Weights of a small GPT-style language model, trained from scratch on English Wikipedia: 17.2M parameters.
MLP neurons of a small language model. Each row is named by its layer, matrix (gate and up: input weights) and neuron, and shows model dimensions 64-319. Each number is 500 + 50 x the weight over its row's rms, rounded and kept within 0 to 999. Numbers have three digits each. A neuron's up and down rows have the sign that makes its largest values positive.
Before each neuron's rows, "fires after" lists the tokens most often just before its 100 highest values on Wikipedia text that the model never trained on. A number after a token or word is its count.

fires after: " is" 20, " was" 11, "-" 9, ")" 6, "4" 5, "\n" 5
L5.gate341:527540513448535581494504500481540498529424475594492485532500542506508494509512590450535498512482544449501570479454499376458448475437522533440532579506536432548565506453436483544535495400636532521452484535466402544490475623501514462531461515477530439510466607550533483434521521517560471506485501542428500624425498436463544499487525568443560423446533482465515560531487515476436417509454560504526521531462495536485539518533557525490506495527450547547591509450595481488549428462603420557486370534521616368565499576481495389564364530532502492412521489501560408514490557518465548560450522438462469449492523580503609538481471506465515497521482437456550455459373571461530565439545432468464581598578548495463480452462524524547452387491412479476496504538480473573497454520471595
L5.up341:482583564479456513555505518466462511485484437445528556446512566506485527605559484586514531445594560520458485442533480444491433368463561512552449573474464439521448512428439472480551490533566471483497528581606489499543461509500423416486538494551555444458384520495509453413475609573431517436508489462552511510430427502505559606464514550442541499540513554471450554579507536459535488536515494518537447563436548499452551436426547538501564516502562475506544427422526509467532526576480428515448398533481416493456488579502492419546495430550512547461498436516539473440451452513486470528444513543458484514432544504486485479541486503442466436452460548462583515558461512600421481586516408535539539496458546480493467433512507575565530448496563450409516482385496566530454531506300556

fires after: " =" 51, "s" 8, "Results" 5, " statistics" 4
L5.gate477:488421541495433578512497510534532477407514487450504451482490564468508478467512557407448460497426555454561405471439545599468472501502520468500449474430542511506543532529492493497494612454412517520539464549536522530463398526508431494529457474573477409532460527520567477427510425479522501569487545607523483594432511412487575557553488578433578474516519490427479453420559492519489460569504493425479508403429515497509494475524465543487487476478377500563427465398444476566560500551488591502542594415482468461537390468398553491531591453534515498373485491495555421491466501475504592520549512578462558525508545614591417523488566466466530460430407506546437446530482472550506508522520444502645498496492479541512544454511482427548505466422520553426521486437510400412485543544433563
L5.up477:465517457488504519544567537536476434433537462497515547506463527436540403447434490472535458467531508472574419487458514475517443416513520468521508542455537432480523477567496578424481558445503435587453486536459404513552446421554487474580609458543535545482467439448557557471514423543506521607498457547532497549490539478475433520450534433538528465536543429441475488532506476534411441444409493478451474480465412396487489496505533518497515524521451500568360520555513483478529464505466473432439610542499522550589510498523477432595524509548455444421581482576473430527419547429435578533470353525359485457553502546540553421488515436479465529439543462479438411577519463531570593490561477551561413468469460475569546516555460542493501457559521532435464481477581508511457546474475529

fires after: "\n" 78, " C" 5, " " 4
L5.gate376:498482543505531508508544436536455513548482542514480460468579544580460497570491592595482571451471506451519478565515496534395440509518481463448446483518530502523494446621487510491487458481538519493466536550542486490490605543484566484469439540444546604469587433425448508505453516462454559587432510353479481506583488376566386428561499517508476466401447449528540504411520417540432446567547543520458500468457456505604499539518536405502513506468484575440540527559450374494436594449466527480460570461488504517492511442523556474422498502526441489552473551472530410574505504513480508433502465528482489491545484554517465508483470429456525453459552450482510422432477526533471575481543487556495448469573538414541542588538509552492547467504548513453472463506435480505491565555528556
L5.up376:511503560448507446510452543557490505511541535500538463510603517537402513533465581530435572380455484500504451519459523604516493500501393522504547520399554488519541441574502497467483514446482485461482518543495461361565561461471463437475489476514534575424512534360492518545535469441490578510517547410584427462519580471569479527475541466502460438524439585519470481495486474545506473429498529546445541525487506454538486492578522525488452420523477574459573459532457469457459474556508525472480510477480447463510361487500442440499619573524466436498432631612538528492496458484444381476557505496524437574437484544628534535485535488430521499444530383460444425458540510481474509510591603504470604487583536466591498548560523543543553461477457548534503508551472507439447451406480466

fires after: "1" 27, "0" 13, "2" 11, "9" 6, " " 4
L6.gate44:442531539506498480473525500556493503481513396472532563493531505504510457537535491496525536527480478507432500436528510491442477471481556554557478507549534504500520594548609421494421517485437458437487457411491474483475344513441427450460409549507593503416447474524497403527404500547444404618497518594507507462449449413479592560488557450436617527476488455502486529491474522520551537455451610539471480461500539491434494520403541451443499420504472532510494465444462519562417469547591488550420521520497511508509488542484534479426512448514551480540437500579407525544507513393472385429536555563516513534529451442390563477431454530526484527460501505500469564582450417564597462493522454510605528550598560566484596486380563629550506349475493503544488524393505521452522534509519534
L6.up44:473552457513476606442538583560580497522518513555516501581521564455462566520547464515420499563508490489432529505498423552510516447487406493531528462548464521551560467545410483454586417470440493503556494525484523422606529523547409475452424465542531451570502537461555495500482452495500533381511413453483484466485505490406454501463543444501521473449404491564565441514480515545511509553407449492495498618509502564445451544506555515459416500567479569557413599488554572577481483420515562530410528457401563570479496518493493464544538507377461458492440478487586582493511542446560480473568469389546564484515513451609524487605501498561473516460487541519518571518540392511590491584544498537527533602492500475596408506530519529433512564526502615523454465543479505550506504450446462

fires after: "." 31, " =" 16, ".\"" 5, "s" 4, "Results" 4, "\"." 4
L5.gate358:504478512522548408594559400463485543513500445536443597499500463488560475495466468549508472511520415532560515474552602508474561504434518503374476405562413541507544452494432441490443523447510454553396461514522572621421502470454535514560529396550584456531410517474513650495447434592559568567458531527558490452485498457526501508488449546420435550597520528451481464499499496500524507477495467437465499433427546469590528505457463582454543432433526476452491483502520528501484476499490460492501556492476510567469530502456477429517534477525537504538519539518522571459451524455518387514509487550476526481557495451538476546546457462463536588487644471502436517528516489516532525536442551627438525572509456451625524383529577608524558538608478496581531506422492552492555502513508547
L5.up358:485476507575521513467625442498491520525603455444469541416539473487468443457486553495455524542573501434511545449554508485455591568551543537503427451415481489567415455519506433476456427482529503408505496406461491542381519452376519496496493496504549544528513516436568620476538467479466594440492571542446568533491533428458484547475491481489404540535424451512508541450477532592501449591499457530538492513526483540590551495543526524481532480491472524492542528527532472524574408478483370415486511458547558505519583436469556485530454443468473488543450438547544568546408504474521501458542501538545547560546559473481491523501429440552427643419540545580491576484498582524514493479406519453497509467485450495556600485561486650531519508515580478569544616515467593484519438498433566

fires after: "." 30, "\n" 26, " In" 7, " " 4
L5.gate327:543455535440517500549578518580492519605454476522480474615489573513564448574455465445533433492474504476524476531511533503544535454568519561435449487514416525533461574555597431525492462455536572464500485530550580476530608498382465580512607551515461444551473427430382486469487524522439533476517430553558508452528492533457579580503418530523501423445366505487493490501542450430524496447522513481568514506474412480638501502529489516414489445436432433537399527454423550620498492480488504485520559414435551521475519497461591484564516447533511546557507605472507569533485448495444593527495490540529514514585487486509429457401513488534467495461471526568474499464501526419491426552495542501511492512542532495497436557581600521535532495464417530583475497434524521556451521447535506
L5.up327:487475418430491548436495584531477587502488530507516518560481470558552548472451483386538453520511548517471506539470503479501555557491454516512503381498462516527466534588510565510525561543550473464505495508485550528514536580389436467479525558499494637413443487432504527508486465536450491501409426369462530468598451479537516477513509515525564443518519471464439422574562431509460453474536491561502544502441566502546421549509443507463506445475476421552429507450470512495592546339428564460514535444485523502530505514530556511552468530509574541489545604404421525504513476584536483498455489480477445502488467406483433552510543574444436427566426640562491507457489498457445461466501587571505580517546492542565513407592500505588580516508456490478550571546533541593496485422579483

fires after: "." 86, ".\"" 5, "\"." 4
L5.gate215:583527474514422442594519585555469522503468540470561482524567536540556431498520492548512416576571622584523447529499458585415467431455557499513492511459464407597508429509444498454563481520471510578513595497485599501493473452524527468454541467460459484506536487583464525440500472559601487442480492540582524491504472535530475544489470469357503579448527457473511508415494414599577532431505488531542616478475467501607554468414525489410508479477470404521483538559448493520601409409542454515478481443529539582542437519531417579516403519494477427462537440482401529436475465510498472537456476475574577545475468531494548545404527492473550501440517430420502601517471453562447505594502516533533519545610450459484587488512521504562527507565470497584497500521513486554537568507404433
L5.up215:513511446428413444542564515502459502502560542470476417533519586580534424457573474468528370457545482502588518530580485536504541519458508500499546576410483433486520471539526533298546515478523542484526501505453545451484383529468477516527588589486521378472425510544411581556490518510595537560513588506547491499505549504509521578443430533526477439415534523495454545480507444542473595401505532495484498489562440507541517539573498545431505512559514559536580414461517486555512439429471547486468511408550488530598464426608457469534506477513507444550549460459531604449477440445574467513528537487552479468463450557525392525461525451445492550486369456606450547517479534444461510578459484515457506583563479439498526492541507544482520411492473526551538500578491475532556473480507519

fires after: " =" 41, "-" 14, "s" 6, "===" 4
L5.gate752:433398572478541494527444461528424504533553513501560520394551500501523451469374505516479577494495525449526564515518548502411555507439553564496534581451522428528570559541427514496509533482491478505459458486567498478490447452396468491527523440452508553596570572467535497475492402548453559544405496625502539452494510511551499480560421458420459446480442522478395428426449593512580660398470512517470525471544478430402603480457495568470370469472548477474540421426469496476498481501588446479528483536473484584487517538487526439503467434518386529458484529480541454500566489550525577476430499563541465540573512510467468483569546515489459523551482487503521502487553428461486600499451468560479522554530591508465509593563491469483441533561505463544469506522449548601446517483423531
L5.up752:517478503573561573559510469525526558450477582469543510582383520500511461493410516445456534460429465463597485573444574509459416605525497448545532551485596516437645575554469598491410549511369526525483506490476443500540385463520493441473489468596511438436473480464441413523372424535473569470476465566523443508462492461454488482569456496469521495582457433420444486459510597510421496397468510469499502361491451447425560596589489540473508523491499544462491495422438512377517475503484475551498521460435473609559514557512499532560551474550597496540432516527578460446519545463498479466472557535502526479496509461592605509535604471523470535602495492494434415500525423490456500553504521510506486460495469526593525516457586555534494481509545558470424500543479444459493490534565498

fires after: " " 52, " in" 5, " re" 5
L6.gate368:567488491493540472529485531516547572666422479481496457438499568543497551500587539538511448551581587489493496495493536529498472479473527600540577576500431449549510509564512490442425510447527456470447523549506534422503464499416451490529399555412473425586382459484411420508502553542499496471507462523508557536466493533443492478493583529395533535416572522464563498563473556388468538434512460535545530438414462423587518531453468500512443547509553455557487594491513577477533484469505449517475423528525617494505546492461465503399442489449529563480484475550520479536446552461457531604531416480408470485507467494419484420495465499539495612585424554540584511508483494485568519519489552480482528577570486545502450519524446519536451567565537491542434367416402552536562486469556475
L6.up368:437539480516465473526464559527420513552396520530515534499501500526510489357473464479585581483540457520406535511501537619505470516580557521488515481456565507407562489483655569447617500509567513481439547474482432573567460429448529554565426555464495500494450501434465437422456410457534546495578477489491442504531450435558468465507545506517528552522533447564486518437604574466497525405542575474395520373482507537516395534452452500476580429507445455541459513495570540414437536458525468553514545437419509417485568531464500514412528445397563564639437539481447517497524448439501473494537527569529436530508563638523465541445482405454549580537528523517498500516432443443466492510544426505451547521433502498474599550595535430529516514477409447595510557491422439512490534485541476

fires after: "." 72, ".\"" 5, "\"." 4
L5.gate956:461456472455491430476477451485501535483469564522466481475509493530566435510418526544525437464505516541506579534472391605497539579522535481420504526560549514455586489480437524462522518561609485535547548549464482435447581516540478489480414476547392507501436537471414503487596367442538591532533538592544513473460467489524531486454531442449505474478443526517538411557419467514460498430572499551461536536504519390595491507540447459454553461528522429459502520446529543513439518446545497548448468493516492541565569464455458537449463416534466382438478516524582472496452622425608434502472528633439544424458502437477420466458457470534536478501522520486464551449512494491517417430489415492487478596417463493497443433497523497523458445512517535533409450419452546542522421432553457
L5.up956:525515456432443458511451471533509557469571494609466495521472526503523442515404422386622410465503518518477530504518511461371414603652517392497563550488514462508506426518519458472472494546498497505529492550488482453380507497496438512435512493456418441511393528481481543529557396490511485543532522513468486468516473452485549572456517456460593499417496558612505502527478469513471470422533561617501492437549574449603487446554489465461449452406478476491516551476606557465541537507475433516388546500526559480521475528487473573465444412510459385426504479486559521441506600547521470459517476549506500483519415555562470526530489418520567490459543503554502524467541490466456469489517493482436465453511500555479487424507546600487468438512552381563512506382433520486533493485506501

fires after: " " 85, "1" 6
L5.gate44:550403397460526364454465490540499565566507502420481482501440492448451476626462511493420519489547510503548549479481596489489493473517508544562558506438494534561495484499523434556469514519539463468438533469525585466557467476468419574468485450563573452516530469507550470438539471507445448599521450553506523462484514506396553561505465386553426437421549480473481499426504490496607420497443384511452471490498556516579498500434503494467466456524444467531539562546422469457559477518569476496567441527558550444494553496499572463473474370505457500461513591544557532477483524541458545573562531540450467523379507559551571599523480519448460501471469473463574517452464538490558439524459457484514519443525404552460487542409495433529457467430491666527553453415549522483377562453473577
L5.up44:579468411400494525443463552534533567509532505532490526522580440478568407590515459493490600533491562566522623450421483571442514531523563494529510467500514467448456552509575599481451525561501479475464486474417536453554561396501535517482476471538629413493417552428547470409515455426521403580481501512531506538528493447491565481419465528493518487397463441401431547583574567504529409412423458473459466502530464466524509503490484529442555430434495527573509506532484481510507506468593447501562472504445467436568573449574551474530473496475564439463532568544580458514485471460468456465499540448538514583541528430477590500519451454494482618458535552502546501505369525426625412516522503463512567572524530472438452540471484504498470455461482471505547458437522560497485398412442514

fires after: "0" 23, "6" 10, "9" 9, "1" 9, "7" 9, "3" 8
L5.gate507:476483441570402504476489421471433589565493503507436413500471463509604521529520492505504587446460439491460522533553504536504457500413564375550515542589572443510572539507477449499539526469555485404544572489451580480470442547566435482424508520567587456440571521515451481516518543394511507521459501520540522527452638483414512451454553522514507456397507427513498473463393419440543541448571526507510538609552512470593542497517480550491489567462476496500510468572425510443519602520516542491521512478504529577515454446528598414453489475512512536639531552496520480510616506527520465466501472572465541505575587430595488497489469442522519454504494568486540462501458473461476465438540561513494429535477566570629494526532476533571488477511504564520458503510483507529571450466471461
L5.up507:514490480528489464527479578452440495559455531498290445560577497490553552584503579500604555510549546547455464517507469471429565436511520503470482549464561492510448517553475493477499497423488394458529550464449483449622501541506455486481488562567537480467468570427456617468450550507557585548499517432491485464443559453544447499573458418515509508457550477517455552454499487492552415449495519511476599554525470515558494459516520455420441498498569449503469457520438553499469478523555556539534512528518455500529432441583584481459523532496470479536539449486491516429495462507512421499538443548509436568553498506508506491455509408564478521461445491525469468518506435452474406468592506589497498578538545521539367455485578466569474523551533489482451577455436482444513507478511614

fires after: "1" 30, "2" 17, "9" 13, "0" 7, " " 5
L6.gate326:433438544469364631447541457372558462592543455524427511525513501553486536477484550529465457506603471426517552537442501488507468514566496499478445577534538409508502439548459553413466536460444485413533489461585497540483486493507467515582499546543537411426530535584579469520492428412583473505423466423534487529456508493473508475483577568551543488531499608490487361599461572532481435513409521479479525483419506466458459446473497579447534536610483457512463471462519512537546551515452470564488451487477490493536570507570573524490516438463463499449505482420547489521519552424562443417449567494491563513464472420504523560503556567532503519508561433442447535545457541456554531515503453494461547518457601493522488493489540479541530440568439521476438496543454425533498544469568476
L6.up326:445459439505441452489501433584503524480401437527594493449543510594476477434466416487519475473506564468497538548576493531599462446667484501533454502521472512515489534498507555452528542521469472519558486429457575479576473543501445530394610523485489436549468530477496491491599475510355561583473375523586499532474392552483541537394588537532520478482533549493442570552456468399534473475530540523542442474523509513510542448438513594509440560500513472518430490414463609464537565559412499446577459468469522543558493517516524523506581548457517504428484499533515406515588458468561505504526453482584578662467448507483487496463483356512452530457566479498547401505567574513505494460508514552531479430466528483581485440532462517553453410517469430521419514479442568593439479520544482

fires after: " " 77, "," 6, " in" 6, " de" 5
L6.gate837:497550472645537502542494560400548545447556474475482443517571508510417486449461527510550508528547551456479509469510547487457558485556470491520537456488545463517503525542524436540471482565502450534495536521485472412484607507397503484359459525527560473442437438455589442469474562576487398562484424450523494478521440490469507519513577614424575416468475566504517553494525484595511520515541439511518464492464514579521514490397577596571509504527483540614565525562627592532488478424495503511509451633460506519542375579450593549441542468465470525459542561492487475454556507560551464511505396496444433557578481497511553441550523463432454539551471508544477460467406534512506514544485507487594610545407562509486463413517569577493423600542460510579532461485494518512471470527492475
L6.up837:464543471453448555490482436523477519606471530503546548438548477522525494487461547456492625512524600431487498551541466592483577487475516558599590517478535504491465514468544547525482482495632555484393442458524470563516540529560476468515549376493486456486515417453596444465435417485477558452516492500535529547515487530520599495430588422552546562442527488611511583545507446450515548524582619548545468592499511598614509525559490458592466639538514456483414410465529480445470501541474482536538502496541623481475469470555523412510546540516513516463424445536438462516444578435513483499520522494531538576470442539437375501471541528476502476507511421530601525537499459476502518597444533511524484547530474470443463466551515434578556547455521493468500438515554491549494516570520604

fires after: "." 55, " =" 26, ".\"" 6, "\"." 5
L5.gate606:438496512591514412473553484517447413599550439519445561515492497486537389617424461436478397503572486472552479405506449524453440409470523616527523477516427467507447517573526498502523450447493443545520398429517551528493441485475406530566585521517481619510537457520488517467496480557430440467444403570517440545501462545531490559540395459418512528547455533509454576484433398490495521546521482492549467510496473539528498450454491536495516414527463606612581529435566533606531535511476530480543523468473468562546479468489400438473392495444519420493496515528426536407442567507546481499417403566490586532531480523385498537582473531386499522471508436460478449518489507534425480459618547572585546521568461459570587474559458591584519468517506492489471606428466489524472577511512476
L5.up606:569470549469516508542549539670503434506525430532492478471434602409462450447428464433584474462527426479491552499460396530423460518581517466495529536487540447475529516507516536397540490530523536538493445469529640558528469437520461474538522512447557566568556496472525464447505502498484589485465451470501527540614508549503493441415517540471475475557449493647541583447531423520529496565471518512466554541580473537594518546480448483516448394461460635537530517514622520526556471465453519433534562563450498519524504474504489553453517474575519451489486545515546620522510487472501492499510486512617588432532495458391528501501528533467478481548525537450558445469469474423429440587558514551456494527481548479571463507566464530558513534450496487548428537414540579456491526502560460

fires after: " =" 51, "s" 9, "." 6
L5.gate694:514436562418504400535572530557464496495437468428504526509485588556623385461406542413455452527482465514563474552485586533490471516534484596496553522453559489389511453550494511448548532462507454457398500490560536607523460498507408444536514478483516592473537524502487463436496351466564473545508557484567502482532602466445446471482496428479446428414501473462490404568474441535477624519600552571540469436434459485582628514457450612432486486493490524522558406439435428499523476512449543549444527459440542549615459493567556478546545558551564383520535616470507516473432516430511515508391496607494500425471499459518492566532514514492537540449515565530539435505467489524553472462439528529517487478552530517510568397496512569527506546494444482512448512469489471527537519515488499
L5.up694:477432536497496503479510517486430550509506467538458492472521516518601455459463456480563484510515457505552481548504437433399486432476569551502558537471573427435477438469490456418509530451525513501527476486540522582538462549452526524563493527517530486484491577541453447443518288479504538589448526507486434483553541452577438579455398475506433435444524427476450476562481514481497469459456538523513460410460515465548523492438533491376627531596555552519487464447449489424611537506460495418363512482414544553557451549475486484509499433468471320486545496494444475425474523450593461538482443524494489438497519475566447498521477459531526508483521542460562461419449502515492431442508529542517592542544477518433648421496536579512524568506533422448465534522443454566504529529555438

fires after: "." 36, " of" 6, " the" 6, "Results" 5, ".\"" 5
L5.gate329:381505604396428483487476523520474453419507599561491468450475516461498423534516480482530546474510430521521559560496509559451511535471554519474551522528575483463419479518552506533508395526551428478483548531427511462522524486486521536427434500460513581458489481543519570381518496407521483582470505455465507481581465412501526476517453493459478434499550484451542441503482442563516436435607429496383452456587426483462575433545534559548475515443542492503501553506528521542572379466453491429526493433460450514549525452492391553563480488497452428502560530612479530460543506511616464479549411504601411518534477456513410492548602511532482464444475492540470515512526460510539470493552420459502470563493486515522494466523498502488545516463488483450455446576506494484574540533501465
L5.up329:484511494423497494454545471523451518504537441538502523410534459445480468527436522500526516498506512604525448517554411577397503480421631518577551508450558444481539530443485503468523480507446444459417547470464479503500548518512560431480549505551547590551458598496529526527449469470431474568594473471455507477490460463499535578491576514517498560466519471526465556518565469476585491537515500485541522543450529570476553542487496475548562507409484504474444460416514457533512522471520483354465485474514490497591460475508518466427555522503406460531451454487480480422469556485534527474513477517489540490523420494491499390556521475463511571499429569419528603517466497417581454534550535565524485491491489381501614429522502537422508500520491552504464579667451547416421519602453476

fires after: "." 68, " =" 22, "\"." 5, ".\"" 4
L5.gate269:514477561515439458547505516552481530541491525542465460568549570531487462476463550461531452565533564518535467454516390538524557436470562538476528583509525525572505437510482509405463517532381474462523484551494489463498614603459499475462568527568598547511524452508508513499486520535462510535474436518479586485455435411584466403505443450444497495469470493533369488513530443608561470488483455593565485487452518572501544455512569578477429435588527565524451465447458520429634454512523545516479475421497422459458524446513472410454598440530518424465554423488466545505512542508540534418520462524432535442479535500479547496483497503547521475475522460431510522496465401620479470526440507474509497425541512587518468501535403574503434489476501577548451502382518590493423486539503520
L5.up269:555447519578491552408511449541519452531573546495436547504495591473531438504493505430532344491512529520493522484481426492457610375418477567438466492475554418567559506480518504397457595520471448495475495502508482418530483470417477480495541489466573517467494557490493548567514568439475554574559430483497506505480498595558531463414488534539463431496457455498465433469500534548560478535475478444567514493479480492504524514562529579502425506512592496490410532485400417471523475508564521442451442585495521544446511535473512530576518427517463444463474467488519576500528560504580563496397399522422491501567466515577615562429491559498538469470593424404470413439469436501526477492425427534506451467532508520491563476554414586502436416441427564550412622438483551468446470457490449

fires after: "." 85, ".\"" 6, "\"." 5
L5.gate792:431456490518563467510486503521536468535524555528494440400518574538493487536492504435476513434499458554563457482477526505548527480534545595477528578520550456475619457549497445399490527474483476476529414477559523474490526511516486465554411408460493559493502472532446505487480422486530450536483408521517453455415440352496519507469418462408577472487464336614520458467579498498532480542487428558526438450449477549498502470395495540415448468586528468555559502582434528516545483478475468509561426549439518487539525517521545447376425462512539408572536454473509448504464530405497542423376482517471583516529510501479408430530476490426588550510471502400502534497439536435558426498491524517561496568585392487550555519483510458480439572553521493538423524471498442534463562569509543
L5.up792:412501428472576588509506507520515462534486500481439508490486595478440509490484533447448597492475457557534537472490529524438520533421496595493522515550431404471541450489484434408472603488467423533430441489600561496439447513512466522552583439442471535522512522586524488420564496473496403618491440507535526521445449490482494488525531439488549470470515383575576483446578484550510516577449598452482532446458518504515451527489542512469425467524532631576606543456468471489557522558404466529526467492503503561505540568564485501422486487345453461524495550536496518440507544536566527363436548478494547502546463498532446529527483489478523552600569563491555493449413486464549537470491583512409432536553436522544447446620644556494437490439520510454502464511473554534497558617490598

fires after: "\n" 79, " " 6
L5.gate492:530578496457457498462445517525487595520389447541488417545513506497522455544498560551425541450517515489469493558540488523363533444589458381458581477482556551506484444516473532487507555424502490470505444544532490386537525577493390502413548474518572458532431488451495428500452473526543587573474529577460447576505523465498563512539539534458576520546385412497500424591452503460496510468518414514577474438535513482537484593449633436459600534583555531488424416520504442531442573432593435454493454447523449563514540535475510569526598598506565517545483482501545462415493487559510465398528447502559516474556422539516547586489484540444541532505453512464491419524491496558474521534510482468544527524439596498561495474514548590528495372570523526474454505541498517630437465540522511
L5.up492:410482454500427568407490491540570568535485540486531429545462446486496600524553475433488551526409529495511539524502399491416449466446525515541531500420551537487507479550500493497520540550425528371546491534572536497550572553440512540451614508528549491481410445431554448437558568546456580527417508458406356559557518551593556490440568626497581425600426475497514482505446496487495446487485469526438439517514536517507461524497543531506502461575526523519422462509582513521510547453471511461423516475501463465436502553460563445515501560486529505560418471499501531468519455495493496527518474547462558537552465558557525508512355407428488432465436499456564358520531474497471550465522487478517561438513586428536583483503472575516484457479511531501552495592553607520478425452477564

fires after: " =" 52, "." 26, "s" 4
L5.gate741:535472524559486497466483466438531565477593516528597491471535499504519379516440419472524464416558548563627436537554513551532502574530473419555579526454526578485452521558481523459504543581545553628489532483568552387493558458478433459561444511604431458450534525496501567520466346507520515533394487539545504554566543504459527493409481425513515432470522471486551470462518397578543561427460434505580528525518485501536487491440444527427622445582547592475508464419486470499500527482488467531448487373500474583497433484504430526417528529520549448527514514562505524449550470609548521450400608542569415460506427548429565473475487542543427560428473442506484458572395518413504473485457527558543441511523492440486513461528542531539471392545559500483551569440473521442545529559508491
L5.up741:485575525515459446467479532546480523513456497466476524451489534563541398499441477448425475417522511563604532627487509483539441545553453521513531559553515527454459513479514515514515490543479495577420609492558503475489536420532482477576539529559480515413516508505518440432456319466530456512413494408525546595560521426421534520492506397561532446538602496481520473543537531494496569400490464559544526405536536560560545535519527598427588463609588528545527576459577470414498525431512516440526516382482465516436413501483533478466385426541495387407507527496531602442495514518531446539537551459492393512552456567549443554491487514581548514550537513537533478475528535527485505500567485493469500438521518578546449448622511603427462459511481507525480514478500612435545501426471514

fires after: "." 81, "\"." 5, ".\"" 4
L5.gate750:456510431591534553569547516482557465490528461519570413524528589532413528494563519537510503511607548480556493523467471564507372443534584512414456510535542480499495444382442535398566481543584407454543496430505501481488498458473499489484555471468566528473475484504540515499443394531475438616439402471464533525581474440543575564438492467455523425553463475427503495499489559408511523516523548608547523451546592497442508432505392534517399513546549480536465543518468537470556520561469553405569543452497531579528517497439439409476507583540470378474528509541506449490505511490572485491486540546426568537542455472561540524423528544557554513576494531425482510577512464518510506495503441496472494545527501505550517475555417526586540496537515593531414476473528442526418427492477502
L5.up750:440498444552466480496505528546439464403549550487498483470484531486496528458524590482491522535636506469550585503506531437396452544514550436453520530590589364492414424421604476583498550592576438435473454464451483499482472519483441543512569531473547542521485574508521561604526337495491494642585459492438389535568502386503500591489461478493506431497528538432534478533431483483498476518492485595571474468486514426549521478466501509522474475576528479473515506482495507495481479463420484524531569582547500582445525535377454485551547553508503400559429491639481459486525527445529485549494521423519508547462380473475539483542551539492531493472493532557407566528487442565516495514499468465468485503551575433528546465524440493505524524470540574563568579519489465544427471392490544

fires after: " " 82
L5.gate794:430530502455574464566466530472466490517420483446478443469474555408469483531530549548560530412540456431498510473521588532478428527463486380562543528478445568389418552512454458458649523530598451447489569455492512430533430556505555490499467516552516523522461495485488484411514552568535562437585492489483540478512606507484476485547461430458487436526535612543481502507491531587421416480497412579475422444529504475515444478507548511522423523458455481539487418528597502465528445531493553557450483588538503623553451522418525549475615481454636500424517505442484552487515548544578487503609544506442549456472487497463549478459455531516572586397455520571543537477517533493474477588518533535509535546558571479438490492513523538598498514430527634455441424523423495510407523565493509
L5.up794:513574561466531469551547580517437574578504416478527470529503509357491537553565522501536472473494497520561511560568458545485496419498522525620463422440506616496492562482467565454557556573464441413518567604479584498571545527533523459463446537586434494567423469544526584487531468462511480503350542506461540558458576499527545363525510366644487484614454407494515498422465428550504473498536520513501454427490540503541390548498399507498411450570475508532541495537461501515487523542455403519464496453574478516491498499502462482508562435554556561496497540462566470475528529467532454467528549559435537472498473558514462596534462514450504470584495451548594513433563484441490502605557360469465595495554519391470532490495555442540380521442470547546475450526525514460527518520533523

fires after: " =" 49, "s" 11, "." 5, "Results" 4
L5.gate874:472464568466431480506559544461528496559470482585496399453561533438537540541428512444542397526472491443528456480465473524476507451472587553492445440451535551447541482533552519489404511479504609491483497518429524573534462519404496469433517478533558404426518519504562464500477393430546528537463457566505632550472601440533518458475462428528520473518557444441573480491553462638492580515482525504526459502521560456510542467521509541511442508533505431533555430477456523506485570430530498492634601494511519480504503531554600464462416536485541482510502555492506527506488556435443500540534580513516591516497482473530542498510509442532536550419568415485573436499527549428435525540435510558540454577547466555522513406525487568499526577522479598521495575370466529570497451535480515
L5.up874:400524425520504506476514568539498522464517403473552419535511518487477443515439481545500409467453456460547543456496533478439394488542506534417579424504523578488483440565540473455479532462440637482435507604479500529462448564436477498472479610538489530509449505481510500537475448449509438469452375517511511525445560513508481517467456456506466492547490490418526532511591454589488494520518550549549473447518452484506492399427501485488449497486484488502494467576459559541558522464493424475589483447466486541562468445490585563524530575502528408512509465593578517485648538458497455532576616547472524506493422429542556456535488442515482466456521482593554532544513557459476567475433484600446466525512486570555493470554516496530516600480587479523510503476550497525493498431538492

fires after: "0" 73, "9" 25
L6.gate563:494511475492474489514482537609527509511436460501429513497479586428499531447487470507518620473462468490453551523488515481526459541535522518429464490466538451478498536463541447411477483511509450463485515548498457468397504553513492431404493537524541437470570451450467394516521474489571515521567485458521393458511464492484576537453469508525460514398481424497452501477558561494430495484532566468436477508582433467553406438531474467529454476453403459464538446537431440495513591461524533426382457462566464444469570565416501458509563448438508552474476512446463551519546468493533511532499524511550465516465520470520478473452495521413508470505511562562568489568441528451530519444527493431531497493499596482340467514472530431517431406450470422542494555495441577387523440460523563
L6.up563:564550547400550424566432529589531506470558466519443604457524548573506532525408584522505534423524444565519444485471503477498550449537551567433464461512477477586523493551565531420520512496596479481515472561531523511541460515549534557564616515489601553487558527506559497545507472541410511518470447528512537584554497474486514471498547478584545525456539511518525510456544511569551536547594496522566515557562532539528501551554484533467539585509418480530487543476520529470524546527577565505521572557445405557512421531540602546484471457447540511486440494541522550532505478593481515506567412487599536548535426446520505455406499450475514525524485552576514579473554484477473475469525512611535445566587468442420517495427497485521491482502567482597451500520502568519452544504588492